Weights of a small transformer language model: RMSNorm before each block.
MLP neurons of a small language model. Each row is named by its layer, matrix (down: output weights) and neuron, and shows model dimensions 16-143. Each number is 128 + 24 x the weight over its row's rms, rounded and kept within 0 to 255. A neuron's up and down rows have the sign that makes its largest values positive.
Before each neuron's rows, "fires before" lists the tokens most often just after its 100 highest values on Wikipedia text that the model never trained on.

fires before: "f", "v", "ution", "s", "ren"
L12.down343 [134 129 139 137 133 130 101  80 106 127 135 121 126 118 117 140  90 157  94 157 127 116 126 103 118 120 108 125 151 110 161 111 141 146  98 156 145 144 130  97  96 102 108  96 110  88  89 143 103 100 136 103  77 156 159 109 128 146 104  98 175 129 107  99 106 165 124 130 143 139 172  98 145 126 152 124 148 154 115 139 162 135 140 167  95 134  93 141 108 126 188 156 128 110 116 149 117 147 116 100  94 126 112 104 129 121 164  99 125 124 122 148 110 190 123  74 100 141 147 122  86 123  76 118 124 161 136 143]

fires before: "end", "ed", "e", "r", "ent", "ch"
L8.down53 [112 129 139 167 134 118 108  98  85 137  71 167 125 137 121  81 131 126 100 136 110 154 110 127 131 118 161 142 113  97 100 139 136  76 154 128 140 146 155 159 106 116  93  82  80 152 127 127 141 118  97  96  79 123 106 110 159  97 110 128 116 104 121 113 148 157 124 138 166 130 134 119 121 106 125 107 190 135 171 105 134  83 100 124 133 151 165 128 177 144 102 101 129 141 189 118 108 158  90 138 163 136 129 158 104 146 113 138 118  94 155 147 134 150 117  88 102 139 119 159 147 131 119 142  98 150 118 140]

fires before: "0", "ol", "2", "7", "3", "8"
L11.down138 [106 126 129 146 114 115 135 124  97  62 125 180 122 150  99 127 134 197 151 163 101 136 114 101 116 149 156  89 164 158  84 125 154 108 102 130 113  97 118 143 140 130 170 128 129 123 129 110 151 154 131 143 144 150 140 103 134 181 111 102  90 153  97 109 108 118 117  78 141 124 126 125 150 106 118 123 125 126 151  98 125 111 125 137 111 149 126 176 114 121 120 131 150 184 168 148 113 110 138 161 168 100 115 129 134 118 139 146 132 155 123 106 168 113 142 172 124 109 114 100 123  95 161  97 139 146 171 119]

fires before: "6", "5", "1", "a", "ac", "ach"
L12.down216 [145 153  72 162 168 116 130 146 144 163 121  93 134  96 113 121 150 126 131 107  98 148 140 159 123 127 118 161 103 132  84  98 121 172 136 144 134 139  99 123 109 166  88 110 116 133  96 125 142 141 158 119 134  98 139  87 142 111 105 117 105 132 120 143 126 127 125 178 127 134 149  87 110 177 110 149 139  51 142 152 120 121 124 102 169  99 116 116 170 153 155 180 107 158 116 122 123 148  97 131 141  98 155 151 162 146 138 135 159 126 111 115 124 124 146 132 111 147  85 152 110 107 138  90 142 123 160 135]

fires before: "ent", "ort", "ver", "ip", "ot", "ar"
L11.down95 [104 141 141 136 119 133 161 171  80 141 131 110 152 102 108 137 138 101 127  98 136 121  90  92 150 143 107 154 133 118 135 105  94 149 131 150 148 165 122 112 127  74 128 114 172 159 142 116 149  95 142 115 144 109 151 163 155 124 103 108 126 131 118 144  78 156 153 175 145 134  84  93 164 131 104 130  92 129 135 114 112 105 129 187 123 125 129 128 168  98 156 135 140  82 120 161 130 119 110 145 109 162  98 163 141 130 131  97 125  95 124 148 168 146 152 122 129 126 142 121 134 160 141 169 105 137 138 149]

fires before: "ition", "ement", "ing", "er", "ut", "ed"
L9.down121 [153 134 116 130 119 113 128 141 137 131 127 166  95 115  99 113 133 134  89 103 125 110 100 110 124 123 173  99 114 136  84 140  85 166 129 102  97 141  47 119  46 192 118 120 113 101 122 160  94  67 113 141  87 130 147 160 152 152 117 180 122 167 129 139 119 137 130  99 124 123 118 103 142 156  98 131 155 119  98  97 110 125 171 158 124 105 111 128 134 145 138 118 156  99 146 128 149 113 115 113 129 162 146  95 128 116 143 112 164 119 128 132 135 138 102 134 129 144 145 135 123 161 124 158 124 130 144 108]

fires before: "\n", " The", " It", " In", " He"
L10.down326 [138 142 105 185 193 162 122 163 158 153 103 126 124 132 142 130 117 166  90 132 107 130 132  98 141 159 111 150 124 171 153 138 146 124  94 114 123 124 115 111 127 111 136 118 134 144 173  89 116 129 126 171 135 124 153 123 110 116 133 143 165 159 136 140 121 154 128  82 125 152 118  87 124 151 136 143  93 112 101 112 118 114 106 130 107 157 118 141 160 118 152 130 140 133 101  88 101 122 126 152 186 150 120 131 105 134 117 134 114  91 149 168 128 138 138 100 138 123 146 114 100 138 117 122 108  95 119 187]

fires before: "ial", "her", "i", "ine", "er", "u"
L9.down420 [115 108 127 130 128 132 124  90 104 154 162 145 113  90 128 133 134 150 126 164 134 116 140 131 148  80 121 136  77 147 156 121 121 119 127  98 108  71 127 136 151 116 136  92 159 107  90 150 106 139 146 134 150 123  98  89 102 144 104 131 117 170 126 114 142 117 157 163 119 124  87 134 120 166 106 151 152 168 173 113  71 155 110 121 130 105 174 144 189 139 107 110 186 122 151 136 102 108 129 138 148 138 140 133 106  72 103 137 149 145 179 121 118 139 132 105 102 135 154 138 171 109 110 123 157 107 121 144]

fires before: "8", "9", "v", "ch", "l", "c"
L12.down9 [126  92 109 123 109 144 147 159 160 128 100 136  99 121 113 144 124 132 113 154  83 165 194 120 127  69 134 163  86 115 124 117 135 137 159  94 149 133 125 183 172  94 200 125 161 125 141 119 122 122 161 171 102 126 173 140 126 121 131 100 124 132 133 158 166 153 124 141  91 135 110 163  87 112 187 150 119 130  66 103 153 168 124 113 116 108 148 150 116 132 182  92 123 131 140 143 141  75 153 131 130 116 117 130 115 154 137 117 114 123 124 117 157  97 137 100 113 140 125 140 102 108 119 159 141 127 141  99]

fires before: "0", "2", ",", "1", "6", "4"
L12.down194 [111 123  87 128 103 157  97 133  98  79 132 100 132 133 117 135 162 133 110 180 135 122 107 126 139 121 136 142 126 159 154 127 107 118 109 179 103 141 144 119 123 117 124 167 114  90 139  77 137 124 144 148  94 139 128 118 106 135 136 107  87 122 105 134 133  98 112 100 122 100 113 107 129 160  77 163 135 114  98 112 108  96 104 125 119 140 115 160 112 160 138 141  82 127 137 131 130 143 131  94 143 154  70 114 157 132 135 112 113 157 159 132 111 111 125 112 125 144 118  96 133 131 109  79 123 123 141 137]

fires before: "T", "us", "ity", "2", "born", "e"
L10.down350 [164 164 166 101 136 197 127 188 127 106 165 169 114 127 102 104 101 158 123 106 109 135 121 140 140 101 149 143 117 148 103 149  97 150 142 109 119 174 158 120 106  86 158 141 118 131 149  88 139  95 127 169 158 137 165 122 137 138 128 120 133 121 106 120 111 132 135 111  94 100 143 114 143 124  99 112 184 115 167  91 131 138 157  94 126 115 143  74  96  96 132 133 126 124 133 159 141 140 115 119 100 101 146 128 141 103 125 108 128 113 123 151 107 119 109 108 111 168 169 140 122 124 108 123 140 174 164  92]

fires before: " |", "al", " ", "ity", "out"
L6.down80 [150 132 122  82  84 153 115 154 154 148  96 114 135 115 105 170 137  92 148 144 143 159 116 104 136 122 143 100 149 175 143 171 126 162 128 128 112 118 113 132 136 103 108 107 107 152 111  84 110 149 100 165 134 147 140 124 139 102 117 144 123 162 145 122 146  70 110 155 130  94 116 182  96 138 145 120 110 115 153 160 154 136 123  74 133 153 105 123 123 138  94 137 103 105  88 157 117 132 114 160 153 131 100 144 140 197 116 138 133 135 101 118 103 147  92 138 149 140  70 105 120 107 149  93 158 108 118 149]

fires before: "ial", "if", "ific", "ies", "e", "ers"
L11.down287 [127 166 118 128 171 134 133 118 122 135 143 115 120 100 119 100  99  90 127 100 118 183  89 139 132 145  71 134 125 131 103 130 115 103 136 121 158  96 126 145 141 112  91 125 161 110 100 128 139 113 162 121 135 127 118 114 145 117 134 123 132 145 145 171 146 126 128 153 139 103 127 110 174 111 119 120  92  88 125 117 131 172 154  90 130 124 133  68 126 132 130 133 138 156 139 137 144 148 144 125 127 136 119 163 148 127 113 135 138 101 107 159 144 153 107 117 132 112 128 143 133 157 158 105 132  96 151 149]

fires before: "g", "ge", " |", "ct", "ity"
L11.down447 [119 118 127  99 127 135 126 141 113 156 133 108 121 120 148 129 102 114 133 111 133 145 116 147 111 176 181 175  70 131 161 100 189 162 115  99 117 121  79 141 123 116 123  79 144 150 148 186 106 123 143 153 143 128 122 143 138 120 132 134 117 106 103 141 139 139 113 131 151 144 118 144 139 130  94 158 129 147 133 112 161 109 124 134 125  78  76 133 156 103 122 126 147 105 154 106 121 116 143 140 161  93 108 117 114 130 174 126 123 129 116 102 117 151 160 153 127 152 103 152 113 106 154 156 154 165 157 145]

fires before: "\n", " (", " ", " R", " Re", "als"
L9.down391 [120 143 136 146 156 166 165 156 151  86 136 150 134 138 128  99 138 112 180 150 127 137 128 134 144 148 138  50 141 126 157 105 129 103 122 117 117  87 105 116 134 133 131 119 102 172 156 101 121 155 119 102 129 150 137 120 148 134 114 122 136  88 126 122 124  97 117 176 165 113 141 144  94 130 145 172 145 150  98 112 152  84 102 161 153 175 125 146 120 124  64 137 146 152  71 142 142 163 119 144 116 105 102 124 108 121 148 138 148 118  93 115 112  99 146 143  79 172 140 156 105 146 157 154 115  87 154 170]

fires before: "ation", "al", "ated", "le", "ri"
L11.down162 [106 129 111 107 117 132 132 152 140 172 147 121 107 147 150 132 135  74 159  74 105 126 126 121 152 116 100 112 126 124 109 114 147  94 152 176 133 112 156 137  98 169 118 134 178  95 161 121 121 133 160 109 157 148 122 135 192 126 108 145  97 124 123 113  88 164 116 134 115 151 117 112 135 159 154 121  93 137  82  95  94  93  74 139 114  92 167 141 145 124 120 129 129  98 172 147 109 119 133 114 140 121 117 107 134 115 160 159 148 145 119 131  82 161 143 137 126 140 180 114  94 106 126 117 139 116 128 158]

fires before: "2", "3", "4", "0", "ia", "1"
L8.down290 [170 157 132 108  94 106 110 148 129 105  98 161 157  63 170 128 124 121 110  69 106 123 111 132 110 155 132 134 123 127 126 175 122 124 102 128 161 124 146 117 108 132 130 143  93 142 116 160 152 114 139 143 152 160 113 117 107 142 135  93 147 167  96 159 147 108 140 151  63 141 112 170 102 151 151 133  79 113 136 109 180 125 180 104 144 148  95 143 140 168 148 119 135 127 141 127  94 143 137 130 107 117  86 150 131 134 123 149 145 118 105 146 146 116 109  93 116 137 168 128 105 118 112  84 129 147 149  91]

fires before: "\n", "ent", "ist"
L11.down216 [141 143 129 112  75 135 137 147 115 116  97 116 125 115 165 154 130  60 156 154 120  97 162 125 120 114 155 143 158 106 115 133 128 152 126 152 126 120 102 111 138 136  84 109 146 109 160 165 123 116 153 148 107 144 123  91 141 142 155 122 160 100 113 119 103 125 165 147  61 107 101 141 143 151 124 115 147 109 118 109 116 113 167 152 162 126 149 160 152 152 100 117 124  99 107 105 127 151 116 163 122 138 146 173 146 141 129 133  71 149 157 115 189 151 149 140 100 126 109 150 129  99  93 144 111 145 156  84]

fires before: "2", "3", "5", "4", "ay"
L11.down263 [140 133 105  89 127  73 177 110 122 111 139 138  99 177 120 117 158 125  80 147 123 174 117 150 110 117 171 158  87 100  82 121 115 121 135 136 129 179 115 151 114 146 120 170 122 134 112 171 146 144 134 128 138 118 120  95 108 100 123 175 105 143 115 113 127 105 107 146 122  64 140 113 152 139 106 187 115 120 110  81 141 128 142 102 104 160 122 125  92 153 114 122 152 124 123 110 130 119 113 204 171  95  97 129 140 123  94 115 120 158 111 150  95 112 105 173 161 119 146 121 114 158 138 165 135 153 116 147]

fires before: "1", "0", "2", "3"
L11.down241 [139 178 113 132 169 133 125 177 148 106 148 141 119 144 168 148 123 145 135 157 152 115 153 129 129 142 106 137 140 171 139 180 116  92 110 121 125 119 123 160 132  85 162 159 148 155 108 141 106 112 129 119 124 121 147 120 120 161  96 151 153 175 147 115 101 104 159  75 133 159 108 110 127 115  96 157 145  96 144 128 151 136  97 133 174 119 105 149 119 145  88 101 136 138 127 121 129 115 100 148 107  87 123 145 114 118 125 138 125 117 184 118  94 109 105 123 141  98 128 109 116 142 137 121 144 142 119 128]

fires before: "9", "0", "1", "7", "8"
L12.down421 [105 134 143 114 122 129 127 145 143 111 119 166 133 186 162 152 154 159 165 140 135 112 131 130 130 143 139 105 132 168 129 136 141 146 136 109 143 115  75 111 152  97 143 120 147 140  91 133 148 146 115 130 141 111 154 160 152 143 135 130 124 151 125 108 161 146  94 110 116 160 132 111  73 156 114 152  97 116 143 114 146 143 100 131 129 145 114 158 154  97 110 164 142 147 147 112  76 111 144 124 137 112 141 104 139 118 150 113  71 100 144  98 129 119 136 129 136 132 194 134 144 137 116  95 106 134 139 116]

fires before: " ", " of", "ic", "ial", "ly", ":"
L10.down205 [120 144 122 105 176 100  65 139 138 103  93 128 104 120 143 148 125 175 138  97 165 120 125 142 131 138 133 127 179 105 155 113 119 171 119 104 139 107 168 129 163  82 139 119 117 127  87 120 133 113  75 164 112 143 102 141  93 182 130  76 110 141  87 127 147 119 122 201 132 130 104 118 117 154 138  92 124 127 172 140 110 105 123 130 107 131 155 122 157 118  81 169 140 135 111 122 110 183 118  96  98 117 150 147 146  96 116  90 118 131 129  87 134  94 118 123 133 146 140 140 104 145 128 109 123  90 118 130]

fires before: "ed", "end", "7", "ant", "er"
L7.down296 [136 129 136 127  94 120 160 111 137 146 114 126 143 171 128 126 126 131 144 144 106 147  88 102 151 114 138  89 157 146  90 111 116 128 107 135 117 125 108 133 158 147 138 160 112 162 151 106 125 177 161 161 101  96 139 108 110 143 145 149 168  93 177 103 102 144 130 128 100 156  48 143 131 122 122 154 134 131 116  91 136 147 166  98 160 130 116 117 143 124 136  81 142 153 133 102  74 109  70 134 138 176 111 168 136 135 106 132 126 152 142 103  92 128 115  77 115 170 113 137 159 148 104 120 133 128  97 143]

fires before: "0", "6", "2", "5", "9", "8"
L9.down208 [127 151 127 164 101 168 150 151 122 145 117 124 151 168 137 123 107 166 115 103  82 118 116 168 136 157 139 134 136 153 136 109 144 160 114 110 105 143 135 121 108 110 120  91 113 106 110 158 136 142 133  71 131 136 151 131 137 175 128 135 133  92 126 147 119  66 104 157 144 112 141 134 106 115 168 100 122 164 152 146 126 131 132 123 108 130  94 215 132 124  83 164 136  95 136 124 160 137 165 106 194 150 103 102 115 107 156 143 129 148 155 155 105 112 138 101 123 154 163  97 164 151 112 152 141 102 132 120]

fires before: "s", "ing", "er", "ed", "y", "ers"
L4.down297 [147 127 117 139 110 132 100 135 119 143 151 149 153 146 140 130 163 145 104 145 104 109 113 106 163  62 119 128  96 148 121 135 201 133 130 143 125 137 112  74 133 131 141 123  96 120  82 112 141 112 158 170 118 156 102 115 125 125  59 110 144  73 139 113 151 113 106  93 133 157 113 142 156  87 106 120 140 132 123  90 140 144 112 118  94 138 119 123 105  98 129 157 145 137 125 141 108 180 158 174 106  79 124 126 124 153 142 140 139 120 126 183 141 130 122 158 167 144 113 127 175 113 136 149 120  79 138 124]

fires before: " ", "ed", " (", " of"
L6.down296 [144 133 198 104  98  73 143 107 116 146 137  92 104 142 167 166 151 153 129  76 131 107 152 118 103 128 119 144 157 113 154 115 113 117 136 131  86  98 129 117 143 135 137 135 138  97 134 147  98 117  73 113 108 119 185 111 133 151 149 129 111 127 176 153  98 133 139 137 111 137 110 127 116 163 131 127 148 110 136 108 113 120 150 115 141 126 138 139 146 173 172 134 147  97 164  98 132  99 124 136 139 131 133 116 123 166  78 137 167 152 139 110 197 121  91 115 110 117 161 104 115 164  90 114 111 158 135 153]

fires before: "al", "ation", "ated", "iet"
L8.down84 [129 135 149 142  96 143 165 124 101 175  97 166 109 177 108 175 166 115 131 110 155  92 153 108 167 191 100 103 121 127 112 142 143 128 151 154  81 110  93 144 154 130 128 111 123 132 100 164 155 108 147 124 159  99  92 150 115 162 122 110 123 129 128  60 106 163 138 119 138 122 124 161 138 128 154 128 175 104 135 143 158 132 128 132 137 121 162 110 125 136 123 115 137 130 115  98 144 131 174 147 102 172 102 136 132 126 130  91 148 139 113 164 110  59 127 159 129 133 108 103 135 135 100 129 104 105 111 118]

fires before: " ", " F", " R", " W"
L4.down304 [135  97 119 125  77  79 127 116 137 130 130  90 114 138 146 121  93 159 139 106 164  98 104 124 134 115 130 180 164 114 128 117 107 126 131 109 124  91 158 130 139 169 144 103 136 162  94 119  90 135 124 119 141 124 104 109  76 160 107 136  95 105 111 135 155 123 132 157 110 120  84 158 112 116 142 146 157 154 117 142 130 112  85 144 119 186 144 122 126 112 120 153 113 113  96 138 108 114  89 119 130 148 151 139 141 120  95 128 133  96 132 121 151 101 112 144  85 146 204 135 163 193 114 155 130 114 134 139]

fires before: "ass", "ub", "os", " of", "a", "ial"
L12.down439 [109 154 139 106 120 130  86 110 162  92 130 106 148 172  97 121 116 102 103  93 173 172 130 117 171  93 134 132 113 114 173 117 128 139 121 120 149 128 106 170 114 144 111 124 185 121 135 114 111 167 145 158 150 121 132 149 173 137 178  91 108 106 137 153 107 106 145 151 107 106 121 180 100 125 138  68 136 176 142 115 140 156 105 154 121 147 144 105 169 113 153  98 165 158 124 110  96 135 150 113 153 135 106 109 131  88 117 129 122  73 130 122 131 135 136 114 166 159 142 142 120 160 137 154 144 104 117 140]

fires before: "1", "2", "7", "8", " of"
L10.down84 [154 151 112  99 150 166 126 160 109  85  96 130 151 150 177  70 167 118 125 138 154 134 151  99 133 140 121 118 163 122 144 156 132 120  95 113 145 136 170 109 140 137 130 166 120 111 122 105 143 146 157  84 144 121 164 160 159 128 117  92 116 124 158 109 104 132 121 142 116 131 113  92 128 122 114 111 106 134  94 131 145 109 150 137 139 105 134 120 118 153 150 149 177 144  81 113 128 109 121  87  98 132 126 118  97 152  95 138 136 179 138 131 138 138 130 144 152 125 126 120 123  98  95 140 157 149 171 101]

fires before: "\n", "ing", "es", "ts", "ed", " "
L9.down302 [174 131 131 164 128 144 140 160 111 108 138 159 143  95 131 129 151 135 117 132 112 134 102 152 109  89 162 144 161 117 154 128 132 150 127 123 132  64 122  92 113 111 150 140 126 128 119 129  99 134 140 182 183 101 108 145 118  86  94 142 132 125 107 134 115  83 153 143  86 113 154 141 121 143 138 136 125 133 174 103 157 149 116 121 123  90 129  91 126 144 156 172 154 140 109 143 112 137 196 140 135 187 148 159 140 121 119 117 127 160 130 104 108 136 159 153 140 155 132 131 133 132 158 185 215 141 119  89]

fires before: "ed", "ated", "s", "es"
L8.down229 [101 164 203 162 142  94 120 141 121 151 102  94 125 161 133 127 156 115 103  81 151 118 134  86 126 147 165 108 149 140  81 163 166 120 132 127 111 134 129 117 103 128 185 103 116 156 181 120  66 147 128  78 141 123 112 133 120 116 132 117 149 141  96 159  81 160 145 121 124 150 136 108  99 107 145 133 111 145 138 130 138 125 137 109 150 108 130  92 103 101 114 124 138 146 149  90  86 108 136 119 122 173 102 157 115 138 157 132 156 105 154 139  80 126 124 135 120 131  92 139 170 135 103 118 118 151 135 108]

fires before: "5", "6", "4", "and", "7"
L11.down55 [124 136 134 133 100 104 105 111  81 115 112 154 118 146 103 147 133 150 133 175 150  96 111 147 145 138 141 131 115 125  93 142 195 135 129 124 135 155 151 104  97 132 136 122 146 129 101 149 175  96 113 119 134 111 146 131 145 148 136 150 148 157  80 171  94 107 112  45 151  97 123 106 141 137 140 164 137 108 142 114  91 128 120 112 143 149 115 138 134 105 166 103  88 135 141 135  94 162 123 125 121 153 161 102 124 128 103 154 133  98 109 144 115 154 170 153 115 103 104 107 138 158  92 115 111 122  90 104]

fires before: " ", "and", "b", "ed"
L11.down358 [132  81 163 147  90 100 123  72 131 139 145 122 156 114 134  97 125 132 148 138 143 131 117 126 111 158 158 110 134 118 151 192 169 123 112 101  73 170  94 185  95 108 138 131 152 134 130 137 118 107 120  73 127 152 131 162 112  86 170 134 130 123 141 131  73 128 133 109 110 144 111 109 148 102  87 106 112 157 123 176 151 149 117 160 112 111  94 152 129  84 146 130 105 115 109 125 140 104 116 129 120 134 138 156 164 164 153 122  66 158 125 126 149 134 131 148 145 115 103 133 106 135 125 128  90 136 131 100]

fires before: " |", "ation", "al", "otes", "and"
L8.down415 [ 98 150 139 133 152  93 174 179 152 148 109 136  81 113  94 109 111 133  87 122 173 113 130 102 116 133  99 154 168 161 149 171 130 161 152 143  91  84 126 123 152 116 134  85 164 138 128 131 153 123 174 143 132 118 122 151 112 149 137 110 137 130 129 145 175 127 113 174 146 133 137 128 123 121 139 148 117 101  93 169 120 135 127 136 102 124 129 116 106 120 112 127  93 144  96 118 118 148 167 121 124 101 156 123 125 115 122 124 170 164  72 121 143 171 141 110 144 116 149 128 115 153 144 133 166 120 118  84]

fires before: " "
L6.down289 [147 169 181 145 137 141 145 105 127 140 118 117 161  96 113 158 155 102 117  77 145 103 144 120 101 116 127 142 134 126 131 112 142 164 147 128 105 134 100 121  88 132 136  98 159 139  73 118 120 137 126 139 158 117 117 131 110 109 158 128 167 148  91  95 115 148  99 125 125 137 149 105 147 123 173 133 132  65 104 119 166 150 165 117 122 110 156 170 131 117 161 111 137 123 127 124 145  98 144 104 128 142 102 159 117 131 106 137 137 122 134  74 172 124 115 164 145 117  80 142  70 135 120 125 109 138 148 108]

fires before: " The", "\n", " M", " S"
L9.down369 [160 165 159 130 151 142 155 185 170 130 109  80 174 128 135 110 137 137 129 112 122 143 108 156 122 151 142 131 132 134  97 107 150  67 129 156 128 112 116 129 134 178 109 144 166 175 110 144  99 101 120 140 140 148 131 129 120 111 132 144  59 150 136 115 185 145 137 177 100 113  97 134  98 150 106 165 111 101 127 125 159 150 126 154  96 133 122 172 134 116 141 115 127 141 126 134 101 137 129 123 105 148 144  87  82 154 121 129 100 116 139 157 133 133 121 131 138 150 127 175 169 150 103 138  99  88 128 152]

fires before: " to", " |", "on", "ill", "inn"
L10.down310 [115 122 129  85 152 105 123 149 106 156 132 136 148 135  81 107 129 106 127 105 112 109 113 156 152 146 123 121 124 144 104 108  99  90 137 115 114  80 138 187 117 153 127 105 122 173 140 144 133 148  78 124 101  70 119 172  98 125 125 170  80 124 115 117  86  50  95 116 138 148 136 120 125 143  80 140 100 125 140 109 154 133 129 128 123 135 127 112 126 147 127 151 130  99 110 101 113 144 115 146 118 141 110  87  86 105  89 127 161 156 117 114 114 116  84  90 131 154 107 150  72 124 112 139 137 127 100 135]

fires before: "el", "u", "or", "our", "c", "wn"
L7.down72 [178  88 157 141 137 131 143 148 134 113 103 131 137 112 161 154  97 128  97 125 123 137 139 127 131 137 147  94 110 125 105 111  70 154 142 117 113 161 116 102 150 122 114  85 141 150 125  91 131 144 112 127 125 124  77 149 148 110 110 160 125 116  95 144 162 131 141 120  76 144  87  91 164 123 100 128 159 124 191 165 113 106 115 153 185 105 159 148 140  81 111 147 109 146 167 102 160 120 166 148 159 116 108 150 159 108 117 129 160 123 132 159  99 150 127  88 100 121 148 133 116 136 156 109 115 116  98 127]

fires before: "ion", "ions", "ive", "or", "ed"
L9.down333 [144 122 147 144 100 113 135 138 165  83 195  94 171 139 148 153 113 178  85 130 110 108 135 127 104 151 163 134 152 114 114 151 152 104 151 141 116 118 113 154 113 138 116 148 178 152 147  91 136 131 128 111 109 129  49 139 120 140 127  94 125 104 116 168 111 146 132 140 132 117 115 145 123 129 144 103 136 127 117 132 160 126 129 164 119 162 119  95 109 153 156 141 112 102  93 152 132 134 155 159 141 123 131 147  97  71 162 155 110 141  92 116 115 100 108 125 144 132 149 160 138 135 112 157 137 128 152 102]

fires before: " |", ","
L11.down243 [ 98 143 154  93 101  82  92 154 102 163 166 131 125 118 131 104 156 124 139 166 130 139 158 105 131 101 135 123 146  99 115 138 122 129 125 107 177 158 117 151 127 112 141 108 140 166  96 125  74 153  97 125 123 155 128 150 138 160 123 136 155 145 122 129 125 124 142 143 159 135 134 101 102 106 154 116 105  95 118 124 165 119  71 132 149 143 126 162  99  67 119 173  74 109  95  96 111 153 126 155 140 122 110 101 114 132 143 153 142 131 119 137 110 127 114 109 111 164 109 100 142 143 116 112 119 108 120 132]

fires before: "ed", "s", "es", "ing"
L12.down133 [121 146  91 124 139 118 169 138  87 146 108 149 140 112 124 102 132 129 110  52 149 100 167 123 143 133 153 118 141 126 144 157 152 122 131  85 146 150 121 151 122 180 124 111 150 125 110 115 131 123  99 125 141 161  85 157 146 153 107 182 118 113 126 173 136 112 125 174 154 171 128 124 210 122 125 117 108 117 130 125 120 145 123 110 153 109 142 117 136 178 159 154 154 111 135 113 141 141 126 108  87 134  87 126 143 152 137 115 173 106 128 186 124 171 165 114 126 128 112 110 141  98 121 110 136 118 117 108]

fires before: "l", "et", "u", "v", "ase", "ent"
L4.down47 [142  82  98 129 108  94 147 162 133 156 141 101 123 109 134 164 124 143 177 123 131 127 152 170 137 133 138 117 118  97 127 123  64 100 134 105 110  94 112  91 151 153 124  98 150 122 156 118 139  70 145  77 117 154  89 109  77 123 173 134 153 138 120  77 133 165 120 109 105 132 122 108  91  83 139 148 145 106 107 123 127 131 132 155 106 121 154 148 134 110 147 125 174 125 150 123 143  99 169 119 172 112 106 171 133 156 151  98 170 155 131 123 143 100 133 128  85 118 154 147 104  82 121 161 141  83 100 141]

fires before: "n", "ed", "es", "end", "-", "ence"
L9.down125 [153 117 132 146 123 142 125  94 158 106 129 123  93 109 110 109 146 197 121 185 134 114  71 114 140 100 117 157 148 152 119 107 121  91 150 110 153 130 133 141  81 116  96 167 120 151 144 121  96 140 143 128 129 104 132 190  73 147 178 164 117 138 140 131 130 129 101 104 124 102  95 155 100 124 122 141 142 117 143 154 167 114 149  98 139 155 111  97 135 130 170 174 164 112 182 114 138 103 144 126 117 122 130  88 153 105  86  91 112 123 116 171 100 122 140 141 131 132 115 142 117  96 140 120 126 133 107 101]

fires before: "ed", "ing", ":", "ition", "c"
L7.down104 [131 126 111 108 142 121 121 176 101 116  93 141 131 135  48 158 122 140 105 150  95 124  92 110 141 195 125 114  99 100 135 114 132 144 142 141 138 168 118 111 168 100 142 125  95 117 147 185 135 105 141 142 159 155 107 141 136 122 130 140 112 134 101 138 134 126 144 144 130 202 132 157 138 118  99 128  99 150  83 149  78 106 110 139 128 143  81 123 135 134 126 141 156 109  99  98 175 131 126 132 139 163 118 100 114 126 142 144 151 136 101  92  61 117 116 157  81 158 156 137 147 147 134 125 148 114 145 177]

fires before: "s", "ity", "f", "v", "us"
L12.down380 [140 116 114 101 136 127 124 102 130 135  91 139 118  80 129 157 108 128 138  75 134 161 106 136 144 107 195  80 118 148 113 134 148 146 128 112 161 129 101 131  81 155 113 151 158 116 130  99 125  83 143 121 149 149 137 132 126 136 112 155 111 141 131 123 107 141 120 148 142 144 130 143 146 102 168 136 138 185 159 109 105 120 125 112 123 106 114 127  94 115 122 125 152 147 132 114 127  75 146 155 153 125 110 113  70 106 129 165 140 122 106  88 101 150 126 133 106 145 116 127 129  98 136 100 130 180 150  82]

fires before: " a", "i", "ent", "T", "ad", "ath"
L10.down0 [168 134 114 104  82 176 125 136 153 142 134  88  94 103 150 107 147 101 109 165 108 138 136 138 162 102 133 124 155 105 125  74 139  99 130 135 112  80 125 138 146 128 109 127 141 149  59 143  89  98 174 122 175 120 142 127 133 120  87  87 112 167 149 156 114  99  78  83 132 113 129 118 127 127 134 133 114 142 104 102 139 120 150  90 119 124 171 140 125  81 140 104 120  78 147 119 153 175 126 123 111 146 150 132 133 131 164 124 113 125 145 141 166 107 127 138 110 156 146 102 167 140 132 106 151 171 130  81]